python train.py --num_attention_heads=3 --norm="rmsnorm" --rope_theta=10000.0 --parallel_block=false --init="uniform" --init_std_qkv=0.022 --lr_mult_o=1.5 --batch_tokens=[16384, 32768, 49152] --train_tokens=474800000
MLP neurons of a small language model. Each row is named by its layer, matrix (gate and up: input weights) and neuron, and shows model dimensions 176-271. Each number is 500 + 40 x the weight over its row's rms, rounded and kept within 0 to 999. Numbers have three digits each. A neuron's up and down rows have the sign that makes its largest values positive.
Before each neuron's rows, "fires on" lists the tokens most often at its 100 highest values on Wikipedia text that the model never trained on.

fires on: "and ", "| ", "\n", "- ", "), ", "m"
L8.gate855:544530567469458564494556485481527509481512511486450508533482458624497466551488575552499491474529539506514508482528496516523507441394445469552441521535583465476462513533470454507489557535498500525642499446487415493443438464494521502490556512529463506499506519527548539444522517430469457513
L8.up855:535555539522532479507567539497610566508443553459526567461504543564510563540534502490483488456533502573567508490546436512493469518503446473567501486522473439433379457493493452487542486423490475549522514503429503476505471483598558547478481535439462455497490504507491466444503505527480492506

fires on: "of ", ". ", "male "
L3.gate244:499502519446467584544457423528552507537467565508559480542452539433454484518522440397495544540516496434532428581532495561574446484407558530454504493497470517540500513506540501471504457507542504561527503491539530559485440532501528554462531516527506464523486533457516498530423554404542527527
L3.up244:450462441519455516544526465574563479449501561498511462550500506473466484549507484464482541544576487450502462573523465498538490514450547567478541527504509524492465528458487490486535456482502513540538437496520471499464499498527483531500503567458565438543482528502519511567490549406464499479

fires on: ") ", ")", "do ", "| ", "Are "
L5.gate42:455487449540470503535482552477434473471536519519513555468531478435469535450376461503481478535594524484422534484546471491540488485525460519549520496437529504526510477471522497472441477564453537465558553473527615414461491481476485449464468492502499480541511492553447468489501522464594502454
L5.up42:498502426524449456470489559461518511524508441536421499467458467465507569532488484442477485561571468528598486592482524440568410498530475464540462495425477529522534528425492366581511439561514526502477430542463502470520565441517450507549488504480524507514471420535509540582481495424526474465

fires on: ":", "0 ", "the ", "/ ", "| "
L8.gate477:491433540435479496559507591501470559489481521454476440471497530501473455412546499611464514547486486496501439515490504517541482579481532470476465526488451585490465598435472463505554477481481499486438398549537554427443508520480455580464546570546465496407522506505572518443526510515575565442
L8.up477:486481541456481478428531497553490552522507442510536521464545524454434432475495499522507540451433478549493516481541549508485511568467522487488483468498519492487521483565479439483513502554480514476592509541496445493491509503553515492502530528499520563445505495573502528429402479518495444524

fires on: ", ", ": ", ":", "have ", "Islam", "em"
L2.gate835:587543545540525506504497461546507515513552522507443475497518553607550559501525456522419529545427473513413526543526618469578508534537588491477552418521510517479468469558468519506562486538484477572479511543555561554479518508498425500517471435439547493543450545500453458498544456610472508537
L2.up835:500487516563509457504501503548539458443546476461501550449513537450503534521571524492499504420464553490483474490607558526581485548526548470568517554454453453454533471424498508441575486509493471537517484474541522538537496548465531497540452459463517450459466547500410476570527488561484465484

fires on: "\n", ". ", "\n\n", "to "
L8.gate742:507517541498434576570527501593416461478489559438588465463537561565480573547457545511488504484485456513587445480497481425529462497506527443486588515502510502528462541478502491489493456487504506575520571487509508540537456483487473402423497596509532530499588484496527578495477540480503519527
L8.up742:470479475484561590551483556512499434485434548481620493535482544541485531536558476520480464479524425462590527537528502418450500472506565529522534515501477477510465500493490532458498432427577535568486513485490531485584456538454471460443449538527551490518561434442498539483425526426487467533

fires on: "| ", "- ", "), "
L8.gate102:489556497524524421503520402554542449522451531513480504511443550477544478580442525445475510561595517474463446440522533448545509466513519530493506536513536460497414399527523493499518507507537513501436501521471562448473511501518546499471491492510520495489547514506573505528445507458495560607
L8.up102:506426427527469483532495453451523503495550531487440467541539508535483452500499540511521478501504487481468534493541549543554511447524500578455513469446542498492469459565448525532461492540565405508510546442449511515535471457521505496494532517490454483459533520494463538595568431584522515505

fires on: "of ", "-", "0 "
L2.gate289:537522492488453538513491509520441567511453491588457441467415470508479552485536388480527444524533495419529464399510460500459459511541556505486458542517492542532473491520522446458559487468453550456475448536559499491476502534572487447558569466475482521499503485499573535553503469472515515478
L2.up289:477466455499400517489420531551509376485474513511505455529580469531499500522483566514493533496508531519507505482517535537526481445456525494461496419506485476457505484514498482548545534476528487495530486497528461537481549486499478430497513513539488519495473452538539517441454462541537445467

fires on: ":", "| ", "′", "°", "'", ": "
L8.gate359:482537485539466417514564590583514517547477502384540494563512498494507562473550470496403409498515467505512501448510567486538582521513500440474480520549566582493487530512516458502548440509506612489549513507538469483475531473494482501553471508594486574523514513488453503467486488521505450410
L8.up359:489598487484465474497483529477533500522481454508508433543595400545555499434486404525498487506523491447550483523479477500481514478560438433474514437570535513546574570496491451433444497535443435507567432539541458568475486482496480553530508439541498419468481526487480502490553462535427413497

fires on: "the ", "to ", "- ", "| ", "for ", "ation "
L8.gate614:520417558447459491475500448515530505473469513478526523448502485465508447578560512484492497477480471520449471500443590524560508431523476474525522518524541554459530496497533533486492505484486465498490424529546517487514513556466446482563514476519478485519503505545552520513508465473574486560
L8.up614:523382472498477537510459484561491539481497508551463461463465526501531393496454473427490459501473484486511451493504482487488469418525563472556515497529476471458545523430492535440477578508449557545528473568494559472544479479570497457498559560492538513497447570526511496428418512524545515553

fires on: "of ", "than ", "be ", "not ", "to ", "_"
L3.gate826:511477452553537538506524530453460449504508513573523484446526477517515530477511544464529483577490498518574476447534485516511408492484534541493511550516463502538516468591515441436546444445493506477432409507559563448498549452538496468564513413445521537475553542492478495489499562496493537408
L3.up826:500520519518562503520466540462446533539509557453500481487540533505470489484526564462560509498477535442528484465513558465505505528465515431512526549542502512533489426529439467538503496425512408483595471513484495543495576551497428497482463433553468546473548483511509534585429573520596524564

fires on: ", ", "\n  ", "and "
L8.gate496:607550469489444483514525488521500564456539479510490500502479505481471484560481595492437605568530503459490501511568492443486453517483405509489500470475549520445523457526463527532476502499521546487521498389515498537491478525474410502487511437439464520542528540529599556500503490509529409529
L8.up496:545496476574462531502490471519477523472497460462527490496471499475514567467539524544527518496504480511432479488458495395477422553505446451581576497506546561517516480471508502520494482457519520530485503544485464544495515463472506527520492479472427491533487488431542530465531530505510538521

fires on: ".", "===", ". ", "de ", "of "
L9.gate524:479458507534514545435481502547446505463506531559566532479555464478572508481438447469504493518477447471382466560550466542518528522486499539481538471480455555555516475478481501527475482497483450520497519501513461494440524449561436443517552533564511547508578458415469521472475490534502521528
L9.up524:525505453575494453490526495511528497480522545580498561505454485506495427473481504536476500477443512485447541483499526480495547517391505516512392461508545476547533559504515571469544506475411527448549483473520460418485494471480514495569567544504448524451489548490469510537428514451505484473

fires on: "|", "\n", "- ", ";", "| ", ": "
L9.gate99:507485517499480570508484511472477509462482506526409513474528464517494527513550581463560559551513518458507553487472555440555400552462469515510534512506513504502449559534519503533504494490474504507484491474464499480498504418507533457525558489486459499560562432517541579496546540617508502522
L9.up99:491570525546536537501475460487526531515457576512525505486496552549502511533490488495552500514506468504527494523459513462522494444579480511596564495423480436539455520490477516503479492510513502455422487591430503517540523431482563505526523494486503505518495535543551519453529456487468512548

fires on: ". ", "ong", "en", "et", "ant", "eb"
L4.gate857:438545484430386487443531513505542478462561519474570423479548467532462513514463496465523511506459474466454436487513523489457484478498553532508508485488545557425538519548493467521439467491432512506569532498538479527524487485466509501497475521444427494474549538507428509550541468430512555539
L4.up857:531512516471488529509566529480475503533525480487470484546480474514511521512489467452467497481449507446546484443475511470458576471447556513559532455500534536464482548508463445520497413569434449523515499504552530538485466482447506544441555500443398503472536517500495436490577519508448493524

fires on: ", ", "and ", "by ", "), "
L8.gate398:497538535417513537487547489559460430551569541523530485468517443536495543528493568499547559506531454518546524489463539581534473502524465494489543554407518543504504481526462470447523489512512519550538565506505511515525514430522530442453461493541507551564484509521462590499497467547532569557
L8.up398:541489545476554538433559508548500532503544466489482505550520424543508521498505543521491483461535547497490471481547508537458486510486436496534599470468565455544436481490567483510482594494531600475498543541524454535411499518412491480489470489529503653586472497564495541456520460485539497478

fires on: "| ", ": ", ". ", "• "
L9.gate136:478464522516478517501504406481498422459453530421544505568535507482537558493551542509504517443548534471476590465592504481543588508544493504530561494487559517511500482472519431576491453537472466447468475547508493532426510442550552500569495521432448465481533506456539539540490461477444488480
L9.up136:549481446530521531527491430437603474604515549437408496484574527490483460491579501599491492485445552489458510480543514435585524540505565548586524510484458462485593537526448475514545490576538399519514518445454436523478508478516490477506479482448425500552532502541475513470485473562490503535

fires on: "| ", ".", "written ", ";"
L4.gate574:541432499373513524526507492492540454452538566481496494525530428513529543495441402524556474464538536440518474589575469508493522508401518560463497510519500491554559472480527574531507520473492557474483511413435499482461493468511517501487449472529559460436457460510479482553514472542511491516
L4.up574:490509558474569436555519495508515524512529466462572528466425459472474558427512512461549447547442514466499515530537418420512537445500471505482522459540489511455479520461474463562519496490490514452493549492426469548527583546510584513513541488544513578534573556531506423479550455464546513467

fires on: ". ", ".", ": ", "| "
L9.gate768:478460498556525560468530456499446545506521423430482517427609477524455507510452469423554500482509499453519483468485506442497496494535416519512536536458505503445558515462488503524509520536512468521453551533551499509483536493446515533516429553533525581536511490495547511479540513533500528559
L9.up768:452521515519502568531488435487463526485480430425484492586543496487522510465475492458463434473498502426498444607509496493464537480508422513503549537512543468501532543528555501478464539465471442448453510542490462514460483407439505575537447485480481543499609512564574538475485545553465533634

fires on: "- ", "| ", "end ", "); ", ") "
L2.gate440:567525471514446537491450531472510469454535545466406429521471537543505447475396532507516418555538478458423497506532497494488500462544534475504566483479501567456504448468499425458507550485499498513509492399517510528484452526570532484450512545501521441540545489574515533504545492472542491551
L2.up440:522426469505511515468494555562528537499525501502468503569521448531555481532471523415431469480427534464508492554545500477512441557474474414516510488557445463510536542512543451514476491479539541572514532487486529502452494505527565514533486455408539539528457445527565515460518451535513540548

fires on: "York ", "\n  ", "i", "D", "and ", "% "
L5.gate591:493513532488460512534478475495547497527534538496541510493529487566462545535476594515420539492564524516519530489516557530444498510556506485429504492550573480502478518572478516500496498543529503548458553546490502530537498413493484570529547488504574525539513438453458529507545509517542509417
L5.up591:546454469483535564463473452455502440478533480450524502462500471464529592567573567514437566509548503507465510550530548484493483594529510466490538494449451570496532489498510537537515452499485542524485473539506483496589489464520441553459467520505442467491503597458606510503516504538484586430

fires on: ": ", "since ", "| ", "by ", ". "
L2.gate375:460403484481522539577525370485479498462508530468469403516520546518422519483561505494533513493521487490445556492376503470555504497528491482616504496520521488413438430536466477472493498533485412447602494492495468545454536514483539550522495521446433473481483469549441558494545461456424494469
L2.up375:421454511545495456546535526504541523508507539508516558471519550477457476539476533540491485458491408559493558477452518466531573475455481489522444511399500470520441534545529483521554464500520447503552508469479482478479422486475477421435470545551476465491438464450586537515505496491547497491

fires on: "- ", "(", "mi", "of ", "E"
L9.gate350:520557428450564480463482443524493481481547499481502539472464534482540495502477444456543513519605444476493504531482467530472480530494524470558530511559488546545454510431514477543508526510547503480499480506524516489453570460472493506547530440533545506444483471487472536529559509519525504544
L9.up350:511533492480496584549429498517537500503511525462462497550463471501538578454475457560501491464521491476497527507519448534510552519519552567475514499480483490465437482474427510603458508515552525502509492517547429502470503556428524469476571529588507476519445549564493518432486495575542526455

fires on: "- ", "0 ", "| ", "November ", "October ", "January "
L3.gate306:489510555436519480510510537463495473478506562499496557565485560526490471519444519486459423505447480469461553522559438514470474492591554513515463531527456504504503478452530505474469568531485509497563472502536453620478542461484555494546516538396518493500442535466516548518494487492488549496
L3.up306:586505553542554476519467559552571521537515543442516491555536485497525436497489458435445504489564499539474558548534510523488492574486547519482458465524453514522558614418528429497448631535457529563484418530488473534399491477512510449510527483566452518506498455524499452568500492552556509468

fires on: "United ", "of ", "al", "-", "s ", "Two "
L5.gate262:433519491514528521561521498526423524532593517512530452572513503524541476521501492457450447447487488483495438521479449485497472488594516476468496489508464541480510475596490534445540505518517474513519479503472473462491573493607519497565526643439510532517412427516496382434512507480592481491
L5.up262:490496458431522511524452518529471499442457553425483495533500469502579423527438474478487490510536524519476404512449517528562440538499556460530440564489512458509577459541491480437492440504540515463513498521492536545486519461459514562492452461545577504446549511474498469583493525476474506530

fires on: "and ", "Year ", "year ", "-", "Game "
L9.gate284:478562548500462527522572437526478467493568450509601450486463561417463472494485517534450462514490540546511514479542518518574469491541561569467496520510502494482538537456531428582493429446538564574466486519468475462477515493537531534407520559479515492507456514476497487463508469562497607568
L9.up284:534578541446522474502484509506486499558475507471545507530526467547478552481448492553503518521520522488491566610559469490472530527493491489521382430452540532508535545532508530575501546535495443467500502532448490536502492538526469601449543519440436540482486521509484488514498410487434494518

fires on: "| ", ": ", "Ch", "("
L8.gate17:525627494554487508530541467477496513456500490478496526544433477448522513439468468567476500544551547531532558506514524503502478596479567466535519430556529530524494494508517487515534532426455575518554570454489460541469470492494427529531484486550501473551485539522433544531505493535451528457
L8.up17:523549485511540476501602562461466455552532481533520489530488486499552526489446508484535523515437449471531516537486509468492448404480472559467503484503512503549498517508485428487496439503451517465492495582549520536496497488480493433544528564523455540395487461517505456544521523512529478531

fires on: "that ", "to ", "at ", "ash ", "of "
L2.gate224:542465461495483502523507554488456430482500459553510595563478505495533537517506467452510482505543441362513498482471456584502512523527433494355503528476486497453489527492493455525568473451505505513499461515401463471455546423483509433513545479524525502497499516494500528580478533468473563526
L2.up224:530560427480454469480503495569510449397586566491562474537537513490571532456552493466503425462526494498533453459490448594497455493500490474503471540558464436490505462576490496549500511511451459537542405542527431521484473468517589509492477505550487473523515489449541520520534487453539495537

fires on: ") ", "Indian ", "\n", "Australian ", "| ", "–"
L4.gate399:438563397530542518515470487505519512525459528473550430498520489505529499495450506512452481509465518441464418517521462488444464543506489496543491438420533540443441563563503500547501556494484474527503474425459430550445572546516523512520519563524538513477504512619495563464567463529489518493
L4.up399:521517451575511533534519414459534520430521482445511471501414539500466534509568579425553521477524510553480462545516472543468450467525472554446549481474478484469515523477511513463462514523525536476502540479497498508512456533558511546530471505445530490474460494475476529557470530526525436536

fires on: ", ", "or "
L9.gate363:514506540515549463510449535519521555506520597520587510546451525569493513461553466518537539478468491470505506589415480560515489489544513470489516425542484512503513535474506499486603513496479485573543497419469488508452481500560459456541520560434569557498499529494476506510547473498508525518
L9.up363:574572482470491521494530525479420542534605482454501486528519450488445527555567503523469537444483473448533466438513523496545400524445535557488539402472442547466527547423517551466486537494562520487492486505502580570523504468581519524559487507571473518452547502535482521565534496587501548461

fires on: "| ", "on ", "of ", "- ", "– "
L2.gate1018:549524501497497537491428425478508604432500500500528538510500529422579508514442532435538549472467501516390486529519519443456486446440492517500563512449520507560503481446458504495524456506520468566513458480540546452442540547506472538498460495504525488497560505457489465506551600462493528448
L2.up1018:478479514528516557477552570485517476473550525473455509450490555497506506499490503543448442480559565492561556510503493574499499442486539564497571481484501454563465537494496545519468529476504492563436531483538535457489493546541517484446470494537462440419544603544480490475489497539491527486

fires on: "0 ", "1 ", "1", "8", " "
L5.gate148:518475457512483501468504526478462520483411465531551515495525532437481419557499536460507504506523476558568525422480486544520438500520488476447544446484562556513465530458495522561460493556557514529511507494458498486486520454522460485533556468454578592492467444505501456513495485581487472518
L5.up148:455472514499533568524533497552454492478425412485593455492461396458475427526493550529500541514479435545528502513557538410555556503551540420470496495435561449416481470389449496479535511461474486488507492431551451480550547511568494501559474466492542491503481543538543490554412519501511550511

fires on: "| ", "-", "- ", "0", "1"
L8.gate350:428553485533474490532524494508530497407487542438514490463588562445518500479447463468486434535466473504464464470521535488452487558412435465569449473506549556482419561450462527555494423422480530535482504537477468512439444441511471537612501454457483515507488544530426539530490480464510562521
L8.up350:523518447557502584434547411603490474505564531516483494481546551544481480532472510590485448504461514483469502523477506470531563509542485493508508471503469511491504463444433502486506539539480541454541548464485544611443557525535482545550468460524457488498478532463508474460454476447539476540

fires on: "-", "| ", " "
L9.gate742:449475494553461488427537435517468530501498521473589480507507612438558475559446502435401531463490550483443531483516553473530492493498484501521525490506482558510439524483508536479522439440529521569521506533520461497457479495539513506535505490469487516476495508442514466513520533495514513606
L9.up742:471475475415566518479499422569528449421501496546552490510458521447487490465420466522528519497443500497471497514543538470488504441565513594506561408448542542492488438462545477491530543553509521472539563463528490457580505496548518546496514505543510524439460528539554487481500527472486487502

fires on: ", ", "(", "a ", "), "
L9.gate552:466451530485521467516511503503529501490584555517528438519525533499462518478518458508419476476511455519495466512551541470454448514483496450601491478500585525490530470468531502514517509536502494501480546591517544546545492483508513417503531630493550499474567505467455454584482535395499455463
L9.up552:500521589546490449522543530413476513497481553530472406485518479425409516508491544440524504466461500557552496527485457497490496492498557466489501462465513492546592530514506514531514496525461385471461522501524533573457530503545543434448532573515517477543536475488502456476523499448504475567

fires on: "is ", ". ", " ", "career", "was "
L2.gate851:499507494483565430514536437628484509464477463470554402531465521536507455485453453558525548542562482478519551549468494460427525527485474471468529552445437513554502566466575409515510512536380521486522488461448494575404425534489532489557515518537521457471550495561457542520476494494529514494
L2.up851:561509454535480449552554517607472532485493492499509519490455467377572490565507449537530501498494543413472617499549517496509499544566473522480530524530539407574580513475595420420443513538498533478526516533528445514467480470473467510505517556522524442487556535530459486527463445542477483450

fires on: ": ", "–", "Pld ", "Rank", "against ", "| "
L2.gate901:474444470497500452512545549451428477514468520462491516418475560488438499495476489475513471468478590530554574531511554551474482412460498503463504450456533453510511572505525411472513461483497552570526527471472510504437530452555518443508486495529579507464494466451441514519516505556424505542
L2.up901:527508552484487449512565506473474493495547486434472488440524498499367470477494592450558519554524538521500570436515496532568526490504495492470505466456535437498469495513487491573529463446564517494468539400502491513491476560523530531504466454574512485454512514498501475488470512542436458488

fires on: "\n", "\n\n", "), ", ") ", ", "
L2.gate798:500539450558550527489519439495512487511512539467465540532485445539543532486484470455560475521496453477516475510529443570529466462535512541495545522436526575509533455532487435500520551587487509503459477444526543455493506561532480469499553549505513535500533470543473481470503450532549473526
L2.up798:511508473537521535508531468472463508512495535500481532550485474493573589473517523506483483516503516458469454444549446601490481542533495539488586547461534544545539472446513521444484543550496593547491489437496558482477489503485497495468556510557484469537511486520503555460550451496570467566

fires on: "| ", "-", "votes ", ".", "set ", "el"
L5.gate244:408471568550532483524467518471503500530503509489525470456489546541501562525515550425503504482618551521518502459453496509511560457493508523524532545414502528542442365516582471542563372540459553548491456448497513540484415427523536561501518483532548496549529506507467476500507486502463508523
L5.up244:466470533474497502533498529490497492524455460472459521467480574440477481524514396458486479502505491479457432503558461535515525462564523395425522453516536487464435470558487530469478484524452446515457513454531529500467485535563611490497475481525526516511569505545535421498478460522527547541

fires on: ".", "I ", "'", "a ", "| "
L9.gate9:455471515384560414472591457504448551518532497473549527495530522500471497491518465486504481488496480472479489502536518474543522452436446544534467464498513521479507527504505482570511493577488470560486429439426449519501470435484547512498393533490460466481482557481519567471474464430616493486
L9.up9:421486537480555483502520499442550485515528457464594485556505501477511534456493478497508504514420471505468432490593491495486478453546474515504435450501475483488472525494529580492418542539432451524579554457501517504505509438489523467513495488516439530542490426522552514487519505523493515537

fires on: "that ", "it ", "This ", "yet ", "That ", "other"
L2.gate740:501403493527475502554523489538527512515490489485523517467560464485567582525469513458512436439426553474519481480485516474481523498480540520498465473527482549516527455504455478504510490555476436509520519438545458445509512479536537496558539473506428477510550539562483512458531512464485461485
L2.up740:581430494548533510526510541504478465526438544513465529526533457498493457493548438438499505554492512432520480529570532438506540501533525492418494380497494519541517567514467464520577437524493474465441344427486513463461496511504558540451511454477531508455470515529485469485495468453550504493

fires on: "of ", "and ", ", ", "for ", "in ", "It "
L8.gate1:537599471557550559544476481501516439496532505474519497511550411512515548573545545517529538486562588497530466479521565590516503435549499521489509446482575530490536515464516475455497466486443507537489528463502514472578469566437434475527512534486556478445488491463560522513534547503533531500
L8.up1:549539523478495562464483441503461409496493447510564403490525472479434544459526511488519514409480571516495452507549438434460479470484559534469474399483504463538509499502507493442468519507482521480482508573384479444492490491408483537569513470461460553501455472532515526488453521574546541554

fires on: ".", ". ", "es", "oh", "lo", "\""
L4.gate877:556517472531525562568507553491447549500433459567535516500557477495498477483491496445461487449528472450483500527510508516447442545466470530467419479514532512512485486461494518533453478516471468550461571494480519525443558540453497463485487492523492488441510488461499589498536503553562500467
L4.up877:569474495493510512476535496557423445535604515620529463502519493485491404469489494531429499499463412504462499503532481510440492519447506496478436517487519513543495514443464487450489513556464520523463543517510466540503560555444490545475519459501525489524526562456559484522514522524486487549

fires on: "s ", ".", ". ", "mar", "ou"
L5.gate903:417472469477435463442458453468524524570560435413529530463494529494506433479441497501492479493521542431419467453489592542546441493475530483516500460545437498498525536468479462488477503457463514523498525511508548543514488515519487573511453518506481480443525468543480397524431476499501522521
L5.up903:435554503581463491491499497529465478451578473461441498474521490461583521428483516496568527531492494529511448542510443595469492513522491497488481498468482480551471519500476492476551521443435553498488530536489545515540457431554488534523564538520486571532613435578439460515478519458456438525

fires on: "| ", "+", "0 ", "1 "
L8.gate804:429483421533480475530527523599496493585491429569465485492412445566543568492515454546495482427503479462519467452571499554554489500512545475524475485496466467499557542485548525494582461474537468484529541464551514460496443488462474472543547539471402434435501480521596556506513463481462497569
L8.up804:488491462484540462504481524537474419496502556458476462442489499465489508474519559492504456494523474586537490481472509527643494438556490496494513487502518514450497471551513462500508570474479476492455471511435489512464453515485475523487502483497472540488526501474480470486475617534502440508

fires on: "s ", "the ", "National ", "-"
L8.gate367:435542535574528534473559454587539515517524600509549447522439492554506477454510542515427492476534482485551515513538560574519462592502491465515499468429462478476482541533470533563553453460490465515529495459513445526482503508585467534502494493428528582541458458471498466447555494501484479445
L8.up367:470523522433509537489500485468587481550525495540597483463417400598598530597462458553482489519455472482503461480484608541572511450510518517545434496477481485544472498513523526493492485493524450487562479462514463477461501507500483480557477499512437426557511488482488436485511391441479567518

fires on: "-", "Em", "ym"
L8.gate540:478479435539506485538457495530498441515482451455498485541493570483527443491496486540440550474523516519583550539471465525450432459529501545540533477535443483499448518526457523472559496530519497470410493510526502561448530551511437501496487439469486472549474522461484502492503505572479520513
L8.up540:478524458513471468475536502452490551478520475481516483455495534528483518460446514446505599488484524536556482558516577636532519542462527496528532492494488488399532526577573516516500525455507594530511491529466526487494523481519554514449462456491513379505473570457458520486534561567547484489

fires on: "\n\n", "\n", ". "
L4.gate766:481507473549545520477501509586501494574459488449465538474480487600517510540489487504436458515566476491491521522521492503435520494448523526546562515535493490472523477488528430404559464569463515458552491486532495512523450470514483591455510474480506465520589367601531523538548484461481441546
L4.up766:501510519533497481527496442502472533568475490455532540534472546588496570538482496462509468562531555534496579528589472445476458499476471524458517600485483500594555487527493475463452460537490494543498525561489601505566485558448488508390459521520554508462543483522538450477494446477495409521

fires on: "0 ", "1 ", "1", "up ", "0"
L3.gate651:514487479551542522494493534517495507511523512486478517500481499421513451477418511506485498480441476523579462511503534471394509513501530488527486484468461512419473566462507549475537552477475496499432528482451573527493457548447554505458472456469487463504607492507444456550484427553471598560
L3.up651:576536470517549548559537440493482492497488501498501486530519539528505463455538540561471527546491535459549451467518419498515467526546541540564460541551477505478430481478551481510545453500479461423514482468516504553490469543582556445552557517472540502512455520563483542584520536494464504448

fires on: "0 ", "1 ", "2 ", "3 ", ", ", "to "
L8.gate165:540428468576543441517510524530491525468529562500534504539539580545516548517557564492560487513451548474469580517521540491429445553524519538506481532482467489450509492499388488524554499510497491451436526519436548551508453499499490548489404487464500552489525528453495508462472537500494494489
L8.up165:581497462509540493550491456497539501491445428558495476465545448508501456625571506465484476474564554395482439470541422507531473422509474562498532534498537521540473470477450493586496445584542439535532502453513551480546485473512496491550485505578432573473493490559518473529547524458457508525

fires on: "| ", "S", "end", "ep"
L5.gate746:538558449505489463515502491481522501532490591561558509544590542529559562511520472517564575522410505546538540494406503513541499497545473551487533548490497494524489451512535493532500540513486506452453488432474511478477538505471533598436449489455479483494485502491489497493511536442515459456
L5.up746:441528527494507505469477473458469524473447467499514510500565511440490457546484501574507541464474452495457493509530454570534532433455525506481477428529513559542469469581465527504531567484480462623539497455623488543490528523493531503406448460518504422517423492448475536459507529458546494484

fires on: "M", ", ", "), "
L3.gate664:461519550530429405499443481531543464472515556501543504445487522553551541524476535528510436559458443545495478460560575488508474486500489426548514488437492527513515481546499521462492519485457510567525525514498452485502492517552533458499499538571473431481444504414505507522540490470464451553
L3.up664:432472468485470429474469500414498480475455502466483549468555472519445495454439488476492515481460553556623486526504426466426543432541454450478510510494554425499479474473529539457430508521497401549512511533521542512514447557487557455408433522559503443498418515532484439485467530435495496491

fires on: "it ", "it", "I ", "It ", "me ", "You "
L4.gate666:501565435506572523511517456568497449485546513570516468485498439494461469503517509523429508472565487472479443487494521434477521513473548481529519511525481519452549489533509520526571488555519549512531495497515419563498531557481457602430477554461434501478552516497518509517494523460561493445
L4.up666:494554463528536521443498528520475551485459526507462511567541474499501451556564460511422554501537499400490456488473472475471564566466504518497546459496534554501470526600500511578524454489482507524547452489527455508490465531450441585497441536501469557467489539522500496462522488506491558409

fires on: ".", ". "
L4.gate91:497537495494592509567526519540531508517487503461513435469540598568552514484505473458464492539578537582476538532448517463450491515499472547503572506513522509493486517525533426470521495608452511480515594496513500491448454484525469609547479505495523515449497448481482533522466484525469554497
L4.up91:509570488547569518546478574447506522519502424512483457535505493508447508567551541519446525504521510544438490494516464451541480515591527480496470470505527520572491481539469593480506522541563505464468545453534529516533431472461414436501511530533479486427481448510569498505476451535433444551

fires on: "| ", "Pld ", "k", "LE", "Country"
L5.gate440:453518460458478475572505550460464472464448535461476474481448489483477505459520470512485475526459548463550478484457535450527533513454512477458622513564493488532449548504589474540470566426540510501490570505469468534474517399512493448454528523531576555473572509485496517466531465431477533471
L5.up440:529566455484523508474527510480392490510442505416464468408499515518445507477459524499478473548577508491540547421473513475405445449486485549511479587564550472500452515477492532521404500480511468472498463495476454558530466430555516503446498602519560480497505497475509533444552517505465453498

fires on: "of ", "\n", "few ", "For "
L5.gate204:440467540542486594479495472522533501512482525501461470521485513554465501500637495482477424533424511509470469420430534535501500491531455531572600519507517517545495492542524484489506499543486513532551403503577520560559551408532479444455525476487551498516484462581463535567440524502525470474
L5.up204:506390509541530503452537473470468492561488570467499539507430484510550560447538512526484443516486583562556514504544483490452447492512452518411420458572503493435506479487463458478489466522537538519446579502536513428552484489490522462476598502497535476497496426578412511559469444488544417468

fires on: "that ", "out", "produc", "introduc", "That ", "sign"
L2.gate397:456378525558506505509458502529532524556509473538496604537484472444488484519499462503562381450449543496575513488527520532517450469492547559474446498473444379494517504562504496544542473474545491549542520512469532484461497502443489494508522456562499446522505520520505512416542521424560498478
L2.up397:529453500550467483544479540564524516527489477536542605478478485461468478566547448517517383414489557503545467478485536596520447412488532606455474452492408393484517543540561463561478438512493471523566538462475512436455492518473526478502493469489457451520541515551491459482544541413508496459